{
  "n_layer": 12,
  "d_model": 384,
  "n_head": 3,
  "n_kv_head": 3,
  "head_dim": 128,
  "d_mlp": 1536,
  "vocab_size": 8192,
  "activation": "tanh_gelu",
  "norm": "layernorm",
  "norm_place": "pre",
  "norm_eps": 1e-05,
  "positions": "learned",
  "qk_norm": false,
  "attn_scale": 0.0884,
  "bias": "all",
  "tie_embeddings": true,
  "parallel_block": true,
  "extras": ["capped logits"],
  "init": "normal",
  "init_std_qkv": 0.0255,
  "init_std_o": 0.00519,
  "init_std_up": 0.0255,
  "init_std_down": 0.00519,
  "init_out_by_depth": true,
  "optimizer": "muon_variant",
  "lr": 0.0151,
  "beta1": 0.9,
  "weight_decay": 0.017,
  "lr_head": 0.00805,
  "grad_clip": 1.0,
  "warmup_steps": 200,
  "schedule": "wsd",
  "decay_fraction": 1.0,
  "decay_shape": "linear",
  "final_lr_fraction": 0.0,
  "batch_tokens": 131072,
  "seq_len": 256,
  "doc_mask": true,
  "train_tokens": 636900000,
  "steps": 4860,
  "dataset": "wikipedia_en"
}
MLP neurons of a small language model. Each row is named by its layer, matrix (up: input weights) and neuron, and shows model dimensions 64-255. Each number is 128 + 24 x the weight over its row's rms, rounded and kept within 0 to 255. Numbers have three digits each.
After each neuron's rows, "fires on" lists the tokens most often at its 100 highest values on Wikipedia text that the model never trained on.

L5.up1157:106121151180135146116097090088098128127144157101110162165125138114131119090107103118065127097185111131132129131106133086141183151141096147144137119156131102096172151152149106132138085091145123138101118137137106117114111112137129105128144122160137152159160138153124115159103119142115140105109162102167140152148110091095096115098149134160101121123157128139140101146090118123171133141131132140119136159117164132102113116147143116143124160151164153117078115145143155090153127179124128147106156146163166115101125136174138091136126131159147147149122108115141131167140140127143159115
fires on: " an", " the", " it", " up", " a"

L4.up1194:098165114134137141149130123135135129113148110145125137105115136163108125165077109107130170123142160109170107122125124117132089145158169121171160100151110137113136095160103132086118124133119106127119128132113122139125132100131150128152136184136169121139087126164080125133162106195133106138149121113096150144129141091128123126093145115095136133079129127063118101103146133167128098167138131148116130122109128208104095159128135186123059155119110111113160136141130101135151108118089135111100142170153095134131101098122135106139159145111121111119153112121132142139148098105114101119
fires on: " of", " Ab", "ib", " sk", " |", " to"

L4.up1191:141131121153134125154142157117108134127143134129110124133093137169098153127115128144169169117166152119148150126107090115127147120113136132086154118081144121135136106132082105124121137146132100120183146151167104097137106127148111135099107167182115113100160122128093138121178128168080127140121074118114104161134130129152142116174118132153150122091128074130121149164140168131102121129198128101120179109094102129140093156150143089118094177139121154115114132132112097105119075102118123135119163124156068126153168116136124161126109067111148104124116129132114133120111130128115107150
fires on: " |", "===", " of", "==", " ===", " to"

L5.up293:112119108114110107129161152141130099123149129162151150119110172085115169095099127111098095131143131146118127113126114093105146144125120088106093101171171132106146076149119124129115141122127170107164145093111147152096124185141145136143135143147070119151126166144090171096116140124085103163128122106120148155133152098131151112152147082122148104139124103133095146164142085136112145132100146166137138139117107130124174194105142114126153137146147172108126116129118131138125128156156161119140149099100076095149128156162099123133157136151163088095097144141074136151156163183105126127
fires on: "b", "ä", "a", "e", "s"

L9.up109:134110134137103059126121124175163124140146120108106157142149147113116142139106116127127146114113145125115117121123153162112123139089169129087095141120093140125148151153111096144135145152091119100166104139113080133114118141121131076083183137093139128127100096178114100161111125113113114114124170144130117123156081117158110121120152138159111160126150097126135132126105112130090138077158138132129104128143102134178153084144152126096119111137126117129132123133157130102118115135124123162161130142148107103111075125106127118124087116130115139120115107155155130130159124131111150130
fires on: "\n", ",", "_{", " is", "s", "e,"

L9.up184:097099105129121168140174129113131148124110129122123128121141142174118141109089126149181112097155122085084129090118144120163131149169104092112117097106155160194110141086145110112151115110132107111152116109120137124084188146087163111107133131130144081107110160152148164119100137089138155177137085118147096115141119142121115126141123164156155129146140170120138141119112174137102134143117150136133117086151102148130144128117113105111141129091113168174140136076112076094172095152180111137130116103117177105118153131140098133132117143094103133144135089147110103149170113120126196122
fires on: " J", " d", " W", " L", "J"

L5.up411:144143100119115164165103135138163151151139148119108113131086135139138146181151171141114130146098106094115105117139133071168112154122120128092162146165227054103167090116144128093158126074093095180099157148104114193122135103101112150158136104132138127150172122131131138110140129163150157115099133137097133128153142128129134121116119130091110169091144116170152118131181124134126078083154133148121126127127126108118114142145159165136115151156137152091084133156141091114153109113107122095122151142095092145146131143145121093114141115113101134118153137092125092130122157120115125144
fires on: "A", "N", "S", "m", "w", "C"

L4.up60:074147119110119144134134187135113105117089141146149139101098141116156144146114153103137102112108169117089130122122115122109149122178154135127105127131138094101109106135127128116143095134104123124154095119124118112085121080135128106119157073139130125100134129089141112171118144132122115122092116188130087143173157162120142129132076122190159176116123131154136122155128157103126085139163119103117149123128171095111147136118117136122146094143175132149127132128134158138149117148087102117158132086167138143152172113095125104118115150155140119102118145111081123118131167137150129128
fires on: "-", " Hor"

L9.up268:119166114099136142115138150128128089094097186120146127129128145120106100092131158131118195160126115122155147119163162117138091149115148100102097095134100138121127112115144132099111133135195128088103100114104117111135105125091120062096129123117147150153175139127132122099140125095117140157157087143114134089097123165121127107129090075116167089125148144144135108100102144086116126135111131138107104158142070143107149115132151126155088130148107150172119158075120127119148127166151149112148116129111092115130137159113094124133134155115134151158119156104141094096128147111115145124
fires on: " c", " sh", " p", " Kn", "a", " surv"

L9.up844:139137154126157098147092133127135118105093168133156145113148189111108140146102110142143106117160123140122159137062120093147140094117153107116114055149109148120138118101147101110125113176130115176088103134132157122119124101117136119117097111121100109106100136128142130139119088114132113158147123107127140163106115138108160154124161151154107120139124112167078157120145099180172077122151139112143082129130148122100105131129100096179138097140096109150135088169152154132139151115117107127133108134178116174124143138112160148146134141112133131135120139139179121151153106122165110131
fires on: " to", "ly", " w", " and"

L5.up1422:108101125128139144138103158097159095152071175138108128117129150121161154111106134093159139103094118140135122132145108159111195100119122152109127134118111121125112126136117138159153153142145084099137121118102060101097150077172115133087144101101156165108100132160135152129133151104109124163128169070133102133133146119135129138178155111136159149117115130129119102160129142100116096125113140122097171125140153117107116126115145133126158105126118146121119160079145130125078109121112144129116124101171116114140121115091095122171108130183127137133106159162136171132129140148141157122
fires on: "-"

L9.up504:112124136120128190102146099085136108151125147095116118168149131151108140118085136134122164141144110111112136138161144145123142184149110086107104122121157073139120098122067111122130136076179145150147127139164109118114175127159153123111169138115133137113111130125153146095125100121136116116068143163123103113156100123118105074148118140127133142138101147117172131101143111147087157140120136144149167111158160111100156141130108123147146135164153165107123113124130106136158089149135127137098134144143106177103120127147139090175112160132142203138138154103112167124110118100128113130
fires on: " W", " S", "F", " E", " F", " L"

L4.up491:124128102148104110128134154124176115121116119099130138119138135133117153132164136116127143118136116133158158121126118128093128114112157152133139116133146136150139146099080129139118092144141115151153115107101143115182089079160107123123148109132149173088151081099116117133129098141122133123120112124197129118126129127111118133137089089116132077135136121165102088150071129109123135144164135146129157140102106103107110119148121118163090093180109131144077107132102163114097142119129093133133115100098120148128121094154166159194178106148102116141128111143157168110139115125129150094
fires on: " to", " with", " and", "OR", "|---|---|---|---|---|---|"

L4.up1107:114116155139177117142143126133072100159136114120091102190174090151125133126107122097158124138128164135140143107154140114101088071139125135112158096186145132136136117171077144125126096127123082146151141108100150119114105156168148148144133112135101104135119159127160140105166144084092149160149132154099138141135135117127138087155100096106177131163146087144141107126152136128119114142132179126113125095117106118160148127140168132143124142066146095089133120080115094193132102125132105126159100110112126096135153126118137121106137122121134143112144164091127100162107155111126146107
fires on: "ing", " of", " to", "ed", " by"

L5.up638:097176109142134131107113135119077155136158157138124132139156136146131064143135127132114133155150129141127177145130147114136113118132093141134126160114095147113127117133126119125112104124112116142136121178123148085113109096128160129117130127145132148105083136156128103130149151152135165075119107084155101109140147140108138173119102085094162105105113110122100086163077110094107150099131131158104110142136148134145100116139115119129144114163139159140077123110141145110128115119110176129157144141127110157116153095118047136126157116134117111111138097123133151117108128140128114095
fires on: " |", ")", ",", "–", ":", "n"

L5.up617:099165107109140143150162149123115116118108118097159098155139134137066154131096133162161114158147122135130135175112127128141107167147144104130119136139122105151120142108089131117126145162109148157104130151135147139103176138093112099138111120117159114109162166168089128144117096159111115147144077117120137114086109079133124111157148166161130090080088112132101132126121153184165110082092117128140113160148095139107160097094147125146098171128115127106125093137122119144120142127130130149104098111111128125130117094097144111167166110170119112126140118138156114117151138085085106153
fires on: " a", " December", " ", " an", " l"

L4.up1341:157157115134131184118132138102131143161103134150142107130166134100124175132131148120099113139157160108106101159131129089124188155174100122120126155154130092107105150138109084159130108108151128157143109120145141152121132099138133129110139147130108096122128194132130112108135142130113131151060152147086114135121122105094149122151156104141108147114079139107136133178140111117115098142119133152128144152127121089102101147097161127067107148149165082161087123112094104161141075128107149103146122154124119170127163126131105141117139094140140118146100105110120148138135129138095138160
fires on: "\n", "N", "="

L9.up1058:093112096140125134134133113123134179125126137107159140150171111102148110119083102179176116135130128140098165099145085134128136101156119128144111132141125138165131104159115117125140130094125123124153137091120142122120183114120135160142106093154144130125124163146133097136097127131131122103132140181110122107139134136108140100129133125109138148069118125132143165119121103150128174119079081131103101142175136144117167149155118132131070158170115131109136125123138129151138156110109135152158159132116095122176130121120176105092172158137114130136128108149133152121139121114119154100
fires on: " of", " and", " to", " for", " |", " least"

L4.up61:121139089083129173161128189115166136135146106083179148102118127150151117141124107128138101118129161123100107119116103127099130171155093157112107135164145084105125145162076100126110093147136120138173095198128196123127173152128110095160173110062123124133154118134113103137152086168113148126124167134165127114146068148143148129148111131120147155175136097122129150156127144137106151105166115123107123121111133104111154142126109114126080113117112153117171155139100137144138139142169154150127095147133151151145120108120126105153109139111127110142115108117145159131125143137113179141
fires on: "===", "\n", " ===", "====", " ===="

L9.up1283:127085120126107142168126105092110124101156085137169169135131165107145155121107167159144109101122117119177147117123138095140140133128148135148131147108110084139132100166107167135117109110116137132150116105108093109107151086087114128137124136100104107124190148159103076093099110118139091124118131115121098083131096133097151118111124127145113098126091159113130134128112084128130196082124132154111138169143138133188152157120128112138129148097127154072105164129144164131116143136130132131124138122091134115130143094131099117115165152163139143108135135159144150104157091111066108102
fires on: " of", " number", " No.", " to", " least", " |"

L4.up495:095157143161123091091121148140089132111109120061139153109126136127119125126120096102160170074133108129113159144119150141164128096163133161126135112150147133149151138191118173107118106128156146125144110111107123119168115118117140122099141149111143122132113081113085096147157079167091115154154119102109145114103132072140135156144115133153142132117132188162115174144139144126131123143168169161130089132115149126124092141145117117129110169113122136153139123131176112124102126143117138133081095132088148155131154128117165063124130147098126130116114144119099146125116131140122122159
fires on: " to", "ing", " after", "rit", " Despite"

L4.up351:132073117153159109113142101124145164141125098142132150139094137164128117117165144140160138107133135138143109104123130094110106110122147123140123116168115142135173086115135109160126115104097125103179178078138103148103127098136119135082108123169077157139171152156087159110134100104133153118135113121101162130178145126116091138137125099120141101133131156164166135133119106138113124146113119141199105152100104159141100122109118127147128122123095128159084077147130092137137156118119133184108172147126130108129093135140157133186166119098135156155129100178147115162120121129144106156
fires on: " and", " to", " or", " \"", "and"

L5.up982:133132127104166148104100109088088161132149126124139167100120124113141074136158145128167131118166112083154124119131124105142099106107123124107122133181087101107090131167109145125100144167108156113159134129124129111142137134147174107130114130130174115099126168153149101153132111148117108119111146136137111126131154095131159213133149067144147128128103094122090150080112080138174130117150162096131154125103112120129160146131125128117119110118134180125139133120141138101120118146113145134128102120144110168127132155170123096130137117121150108176077118187074126129108133121139155141
fires on: "in", "at", "l", "n"

L5.up434:097116153140145097116115144132159125139155135178127108155117120149105155124141112096143120110147112097092134110128075190115092049101140132154140115116121171122179139105079156156094106127105119134147157113133135106111139186161127152143148109122138062134083095150142112103161178116100143129168150131154100122100132094121127119148152105122119098152128147128114097125175127187128140117127157149139155156139117129141144079150125093133132108136153132147165148128180134098123110136101121173142166117118164122158153114123100143130151073108112101105131150156168105143148129141111100151
fires on: "er", "ed", "ing", "ant", "el", "en"

L9.up1127:158112110127124103101118133115148132125123140128125176114119101120149112137112121124086125135175122143102112127131104116145116142137156132164101110137162134153144137152120125140113120080090133132075146081119157132164120153145139153083095082142142136175116138136150139147125117120158152111139137158132086134147108107147086106132163100119136140139136107156116124113140110129145155164085160105108108184096118114110125123109180066119140143156170082122138132109168088158140102104139144160072138127110154107128121116128178118086109101151144151097122118141135154166135142101084123144
fires on: " an", " a", " on", "om", "am", " than"

L4.up987:106139079162198158145128147175117136108158155140120118121156120119120109114102097133104109126116117135122079102156131089111140152116141088155105148133127123086130186144146078152112099146128147118148108090116147151143125160145106165120132090107094140143143207127110132121118115135139136148095131130153122134103102163156130114131122116149110129105151069115130115097112116104129145124147141136086146121091163130111144144090151158144160158118131095135153116138142084159118140120109127178152141137126111154120112141169105080124108076084129102167156092111163105145114136136108141113
fires on: "\n", "e", "y", " well", "by"

L7.up53:125106112158108126135109156097143093109136131095123149170142178161147092049093134093101123130130118150121130103137124133155109109143141114110113084130100140120164113192109112106132146123086162129142148107110131128108143112125096139085083155075129135133102126122103100125166107160169147142134085179112111159103121131104086120101181143145102093110111161142127108144127139112117106081112119135147162138117130136116143150137111147121120137089098128087130112115117115181120154106112171131127146092127148143141119162111169089072166087100099120105134097107162118169138125073149127123
fires on: " for", " A", " E", " f", " dis", " to"

L7.up538:140130135130162135072118123104096130159131111071173144151153120167110163107123153138170092100115137137120113159119112150105094092115099080049133098126104123173135095152175113120127123133114101146134106101100103140112164114138132129114087113104108168157146152113070109138147114092131123123100115078151126142155109110128125100109138122068120135113114140133163099119138175094122127137111093142103150139154134115107105116123134122142108111112147127114172114151103134151154148060121098124148116125137113131129109146100121133139159076131152151141175143110169130139064133127081146137
fires on: "==", " ==", "|---|---|---|---|", "|---|---|---|---|---|", "===", "\n"

L9.up150:137143120119142128152178153080126162159125119074130156134122084139133147133143087131137130125124121066159125152130119151092139130121143114103162139147123142120169168130134128165157084197149166110153113119110156167140163148117159147149137135120097152129165107107093156165094105151134142137096144090177097143138119118107140126168137107139135109131151072154106108132153107145100119152137168141098144163086159115131129159138147081101106177127117186076128165139108197153107114108141156163120183136116099132133129148147121108157125081116131167066116131110128119090123162116091134142
fires on: " |", "\n", "==="

L4.up1252:098106150140126171098112115117143134186146082071114161099121117138116128121091093084129165109168116128134148151152136152127127096156104104156133087112130150144158184167123106174119158156132158117124172118127131121149118106086135124116118146156121157121126106106099146181158102162138127127100103137129118095140167129159111141138164140130131135106144135151124149105120139124115115123126115122112091100132096133133172165121135152120091156104155144120132140104117153118147115089151131152105092145144149137123145149118137124128140109155144146127120127142157151090130116092112103156
fires on: " with", " at", " Label:", " against", " by", " made"

L9.up16:140137139143110167112165164132108149090162170097118143103107155146114135098088147139129103146126082120128145131155110140146126162142162111149105134155118162097150111112137114122128130111121119125166098125115156168140113140116094102124153174121142118121164134144147105141104092155091137161163098104113109124134093110120122086103170123148152116133134147102135149109076093140135136146116098142091165088092120104153131064114111136157084151158114180128150109124153111149129132143130127052149115130096153101132112153118141131117123117099114148151128138127153135120161124119104156122
fires on: " F", " V", " W", " L", " cl"

L9.up1023:132078141169130150150153102118169118106115122094151107138128136129114115104109121176120106066090114108078104172146094095156103092179181113137111151145126137127098092135095095103163089104115109168134144159136116133164159134091095106132115085147099147118147087143150094115143089126111175150147133117151136129097079104122130146131181129128163114147129137114110157083113129118158129126142101123122123142164141116160142134126096106154138162147138118158098157148133142144127124145095121166111129123169088125146104089131125129145159144089078154104123102163135160143156124094156073121
fires on: " was", " to", " and", " is", ","

L4.up464:117155119127102131135091118104130141126156110169159141116093142088132109131139132108118127132125143131103118099144097141122103153127128136162167175139113107105148145168143153136143101083164119117115128135129121142185134149150102167126107166111126104104123174170190110116118125144116110132157154189114108146136114092115107096125128165133152086115091086072134146152105167119124109150126133111125150138134175116154110105129111118110120077139085132162121092147102136121131143130134083136145165159145102154168121100121134135090143119149139173113128107146102095150129174154131126162
fires on: "==", "im", " ==", "===", " Since"

L9.up382:149139165145160115144167093114121162127163105124114129126101162136157122146119136111115140203145174091142077100140078144103108143106165175087121171155149121091135091156108105129110107136104144138158156164119121143127128185150117136162085081127154102118121125123143101107134094132115109116131100138131109120159110118164160163136102130128110100120112125127169129104148110111104101165134119165103134136102133120122143119095103113134131150074101142118128118154158150193109128095137139150151162137138152126125131116146137084110163083124106118110121150127155102162098169134119122113
fires on: "==", " ==", "===", " ==="

L5.up1098:158110109142149106123138163100107119131138143154113132094111157134153102107120147138097124115122168137160121152155101157131119123166122133140161117138121170159168134150154106113104125100126126119113109118138097141139107132114107120129146133119099152096068096134090131143123155115121104130151118123138140135094121129099109111097102156138126096131070177134142151095139148086122112125128137113098127136112129116133147130128108129108112133137088154115139161141135115144161116149123156116147089078130104175146143085107153100104090143154137136117096093126153135136124111149134127103
fires on: "in", "erm", " I", "ing", "l", "ä"

L7.up1092:112116147177137117127128165177167139123151159103106126159148128169131130106138176138140142141158145133143137128142113118091141073115177131112099136141152120113164130169067127162113135108137126126102119092136103119113110095186118137099126133154136153114130108157118096149114092151159150111158165095097140121135105065130088133101183157157090097125128146151139156110102091169138087133151154139095110077122126124162122113108120121134130133108110162158124112091100135125148108107155117161089149074122156131117144130125105145187160116114131123134157084132121114133133129158079119157
fires on: " and", " to", "le", "e", "k", " his"

L4.up28:127145165121135131087118133106106142075108134167118123123104123120150140127119150111125118103136128112103124130110110156142098136159153115127111133161144126120161158125124148151138114131136126115144082141171103120133141142116157161125166136145149103164112158153134140094144145159105169170163165115107139093108138115118091131111168142122157114143128141106122103109145119188135111121121145127153134168164076140150176102126145144175154143127102132112143111111120158124125119156125109162106125052151141126158179099131152091127131140067137176143155118160110138114145137102078143121
fires on: "ing", " him", "s", "ed", " it", "es"

L7.up1210:131113115111126111107120126120143132100129136091115103136126121112145134100200087115173145115119139151121174157174120140117124141179156210128138138087170138143150118103163111135134134137139143160125093133155140151129099111116111119133111150158140143144182092095165094109147121174140132073134169141144133166060131129136093084153142141083111111143117106113131134106160102110137104153130084136139152102122134127144113150104167140089109142127133162117117133134100152180121129127124148132081092147158145075158088143129142151145151138137139143125102123122156136159136157156132156127
fires on: "b", " emb", " b", "-b", " m", " focus"

L5.up745:159119126129107142144118150091140163145163111200144117118103152107131096121160116118117178154112129074111158138127083072123105184108110134101154121099125100161101145129135163173126107103123228126125149135148119161158144148086134174083173168132105152101161106149130126103121087145139118132120100149139196147156110117105119160135128095138125113129132095110107155121113181155119129146131152112131177184137146100120153106171130104144151112151118127117103134116118126139114102093142154161113139138140146150132131135126134125129127138118148147128135116121130131121124145144128143166
fires on: " (", "\n", "ens", "ort", "ul"

L4.up1379:115141151121128104105108136119114119128162163117190108174098156130113121182116101115120142090116124119104100137124163099100137124141121126128100099156151128125126151153135156141125095113114152134110149129176109161130138123141110136091109120145150120081152137129150113110130144122130139123097115144105127086139129154111111104130153117137153145109135109126190116160127142118168134185135176148130169120169131105142081152144100177125135126132106147160101135154153131091109152096131118176119141110127157094177134148186138132122165119090092101099123096153111110110134140189108117122
fires on: " which", " to", " of", "by", " or"

L5.up1295:119145111130149113138095153121109106136139090117192134146106103166128134125165113134143090123122142129157094199113130110098058119124099105141089147102150125127149130117114148151151123109188103093121080124104165101094140145139154124117158135061106112099095104104128146117159125136119116124130078132112126130141113143153154113107077144078107137138194133132147112086084111144129133113083129123132142119113122077105152122116113132139111137109115151134169130135120112134115142130139130130122138121155074172111150109126110151166114110090125093111160130119120146151125083115121158133
fires on: "\n", " =", " "

L9.up696:151140125140134101114120156147114119144138107113146085128117144112158135112116145090119191114134088127104119144133113149150115102147169156120158125116099117149103087145106126097099167144118127168111103104117156125078118148132089111121174180111165119090125174181157074115111198160132131112106149129112149134093081123133152130121134103155137079095173142132139179091139133122111137156131110118134123119096126110128079116162146139149128120099095160145122153121105168120126134138156101128099081164145145101119101094139116142120120186141137112141121119160130104156146131131119114140
fires on: " C", "==C", "C", "c", " c"

L9.up1019:093117114107143188117123072096092106153128114090098148138073207089118128128118140114138131135124131155118065168113123146124122117116107136130124123073111081100141133120133122119098127141094155134122170099123131148093120119150101133099100098114108171139151160135122113159157135163116144141145119138187160129124142122087127100156125093124118122159116166147111165134116154123130123140122122165146123158100145114122091127171120134144123131166130106105104179130121121138135112134117121124090173138129131145124155101130152114105122146142136164051137133140118125154086119164109105159
fires on: " (", "===", " \"", "==", ".", " =="

L4.up322:172112118127183135142097109109131111145122131133092140172151145122161118120168079126119121137141095098141145096114122161124130139169139162132117122170128151107075149106115111145137141166120108152112111109121152113117086104122120122140110132161146109156101113078135139131164121094145139155123112111152112075144123139130133095112065122142148125120115116133166158129163119112120129169102138109142128117168130114134118141117089156119140102105132155088149097118140125105143154149131111134065106129130190105134104121134182104176115121119122119125118132161155131155072105150105139103
fires on: "=", " help", " father", " by", " disc"

L5.up385:088114135143117158145118139152110121130239096144107117133105100156153117143152088149127077162154140175115132149117108162113138142118119152098107136157158101133146111122092124147159150130129113145116117140083139111130133074136161141123052109100123107118137114109098164098118096101120136120094135141097116087156113125128157119126144098155140136166137114132126128109134155137098146116141130152076139142133168093148114163107112137142124081118136151136160145136112104122141107140124165127161151115157124106140093137121061194164176134125100142113129144101123187117087113151144118151
fires on: "s", "l", "==", "m", "and", "\n"

L5.up310:155082118136127162159071124160153139136183124116164115127144182127119175108116173119096140123139152107073099147149121149097162135155150130154091112095113088100102130186132146127148108148149147120118114131169103163121104097137131107169122096157165110144141141163175131146163121141145059149157120160144125158153093130151141146141103117127156169086128135092060146132135087124093154126086124073105128167145127109146112076148068099150082120157089143141131108132135133137176140132141104127126145121116124090127156140150129154146092138153104147125111119123120147143141178141118122144
fires on: "==", "===", "\n", "s", " |", "s=="

L5.up686:109127169097133154143146162105118129142155179168109127101105170130135092118151130135117115130132137116122144130150125116119108169189102158152093118142117131086110107147137131175141086107144132065116138119141085160075121123174135162075134136116150102110126141114149136146142100200101074077087125155113124104129128134100120132152119110104111170156133097141115148132125145113107167104133148156080148150109141146125157138096101139088127091167113146135121161115124109159100118136099157096149162124179132150124157120111158145091124139129167164148102149180111116133117142173138167119
fires on: "-", " O", " E", " T", "c"

L9.up1475:135094098144111157078076134126117107119080163147126126114092128131127148119115128133137132103141145100102159077147141091124201150131144105096158166126144168141150123106131119086108140135102101122108076147145105159095103115145120134160109145158062126111117149091115138119113140121119139099084154149112120113122132101174147160147071147177201133119181145124146098140164160137127080144116163154076165136137109126142130159136106092115114123150144145130119159155109136143096124127114104139106127140133154107149095105110097176123131158101111138122150120114139185109138129103120159115
fires on: " P", "oc", " N", " 0", "26"

L4.up1462:162173115169137074135147116132138157084124116098113129132074175171144163175098072115137099129149146149142105125135123126113090172146107149115104135107110156149118103108096135120145125099108123147119138116164158131123121129107139146147112131123147098067108110112099129124090143151123111111189148114099126163107126117183109116113132097121109114101115131138131132119158150166169116141125102158147137179130081115130132150108070135114139125090089125104148095157166149122136094113160119136111085134131154143174142115125129124133142125136102130078122114143115117131111135151112151156
fires on: " ", " con", " –", " ext", " to"

L4.up920:086110131158101109142131125115164110145101120099150109117113123131122131119134125143114097093119105123108119104134116119128150174101133133131096088082159144116097126129131135129165143159126103137116146107123166140126154121153153107119111092124137126111166167109142138150116150080107122160140137116153087138180137142127121110158135120130134139158105159152153142145118128099074112126131087130074160147125145108113113151127162181120075125086144098131118131162164095131137159133108161106127103136140125114118146099097117118065114131207152116121062168115116119126099149115136155116
fires on: "-"

L5.up273:097146119135172105144117107131122136163105141124117116139134132138149155085114152109118127133116155059150057155137142119080163096104131091129101121108119158120151101134147072111118114132120139100145150123116149095095073132161121090146079119151120150153142102131129121162094140111130103174124117130190114131136114131152141119154125134119125156166089152164123126109139136155106157109131140132150135145111143120097117125113118146096139149157149187136122116127096141160114115092112106143147138111138143115127111131111079093145103101136102109096135109149150143121103110109087171094
fires on: " ==", " ===", "===", "in", "==", "\n"

L4.up58:100119133149113145149133145165118143169100162088116144142120122111133141094168123085161109147129116081135156114117135112100108147159070084123116158105111141122157136142138125148109085113059113096159138133122127159146130084145131118099157103161126138153132136149160136090177097115100098187119183179131161162135118138134138154175114097150106100133139113139126127138120120098105133137123137131123139169147170114078136200164082124123100139157108113119114094177144076146122104127086118170138137122122148172149134114098105107143163147191123143145127137104144111153159140130108135117
fires on: "\n", "ia", "ab"

L4.up1521:123141102158109121112177123158120127103127127114121105159139117152099086104161124088123147146123143096137124132103118115182135117088086135143101131117087155153081097132103099130114137129068158132130134193186136157122102093136138110119127097119139165124120105114157124107130133155135104158156125176123121095082160182105108155065102171133099123094104120168110146136102136155169121099097134095125134100155184130133127169159116121109148127155153136142111159116118131131148104119130149126111150113123106106164117116108145111128143109150109127182121144115168154108080087137151166108
fires on: " high", " High", " sp", " pre"

L5.up956:146079141156144166134118124112133143143143123124127122129168161153115136142142140136179136156127120115141093111134129097107116114137101137125093139176105132153177109156131147121114094109159125110139159129100143135106141155104111100152123152088085129098153147108141099102090169116089133123117084149121076141146097159143146134144147138083124147112141151122189115168069132109060122097109167132094139096157151142104174120127128100090118123134136162150108132146119132135116120167128088160130165140148146085106193108153142159141126115114163176121101110138128151158136139139153123141
fires on: "\n"

L7.up200:110122114100146147126131126125105108128105087114113117140126180123106089125130139132099127135125123132121126128174111149154106125131150118150145113135099119160146123131124130077136133164096140174117118134111138147112101079146101130116050153098099106122094118129127132099126113129113115169098100130150157133147107145117125130123140132142143137103164098188144111173130127122115104112175120139119098130111147179149169161113157112188125088154133139141129078141099138166136127159081167142112134147096172097142137144135111160139102146150130121162150164135116094173135132131110152118
fires on: "-", " with", " and", " as", " to", " (born"

L5.up255:117159119114160080099130127125147134126140136103200132142153139119126160104081115160110117171108131106126135168156138110154101132148099112139158106138125148144114172111106108150130162129141133106138128171137133129132124126161128120168127131105145149109128113111105095155102085089138090131123147135126117153151129141114126080162091154084129105087111126114178143113118147152135135133173179152135152182129105122074166151145147156114159110128129131138157114140135078121151179117142110152099123155085135129150088122178150068127140103160127143098137114175098131137127173154066142119
fires on: " a", " any", " o", "e", " an"

L9.up511:122150078120152130096086119135123131115129089136118112112113105124165133110106138138121195135110128150116150119099105203162102116175153167107114104120150141145137140128126139116146154127113101104111115130121137134160127146122153126098169153156138148108117130170136149120068131127117083146155151081083135147142081135187100131080119100121156095096094135096144125113116149149185120112097104156152135110119110084160119103126099146157128090145110106143092169129108126143158143085091137127124116161142126101134126128139119149132108090147091135159079150149104144089098081126138139144
fires on: " C", " c", " Source"

L4.up948:150147139108151108103153158119149144127133150136137110115109111125141131166081100131114160092146102151135100120167174163136157104139152144146109112133127123117126106199119152139135109179142130120143120106162112119159133122140127075080097148140099162074158154104091123182182136100101145128087125136138161103099167144160120133124111122127164107129175126135134120108143127126121078133178150179118109130118102116118109156114145167145133100082087139134073129178132124091101128134087104132130115170151111129166132142154124120098107123134151159078164091173119150127106111095114099102
fires on: " to", " of", "ul", "ing", "or", " by"

L7.up701:157116122159152112162083128113123134149141118118128145084151155106144124125119137123114110130100109103131131105149128127107131161116146144101154130123125150154161070105178115154156137116110113122150134149137158099127100129098131094142129109132112094138151141138130137126119072169126124134125144123165164131124109129099103096136094143189097128157098137111137111075165117144129119135158155119133135112131146088121115129114139143139113135154125119119129136121128130119140122165135131065119139156102118103096112147122196104109158176143182150140037101158135111131126159135113116178
fires on: "b", " tri", " St", "-b", "st"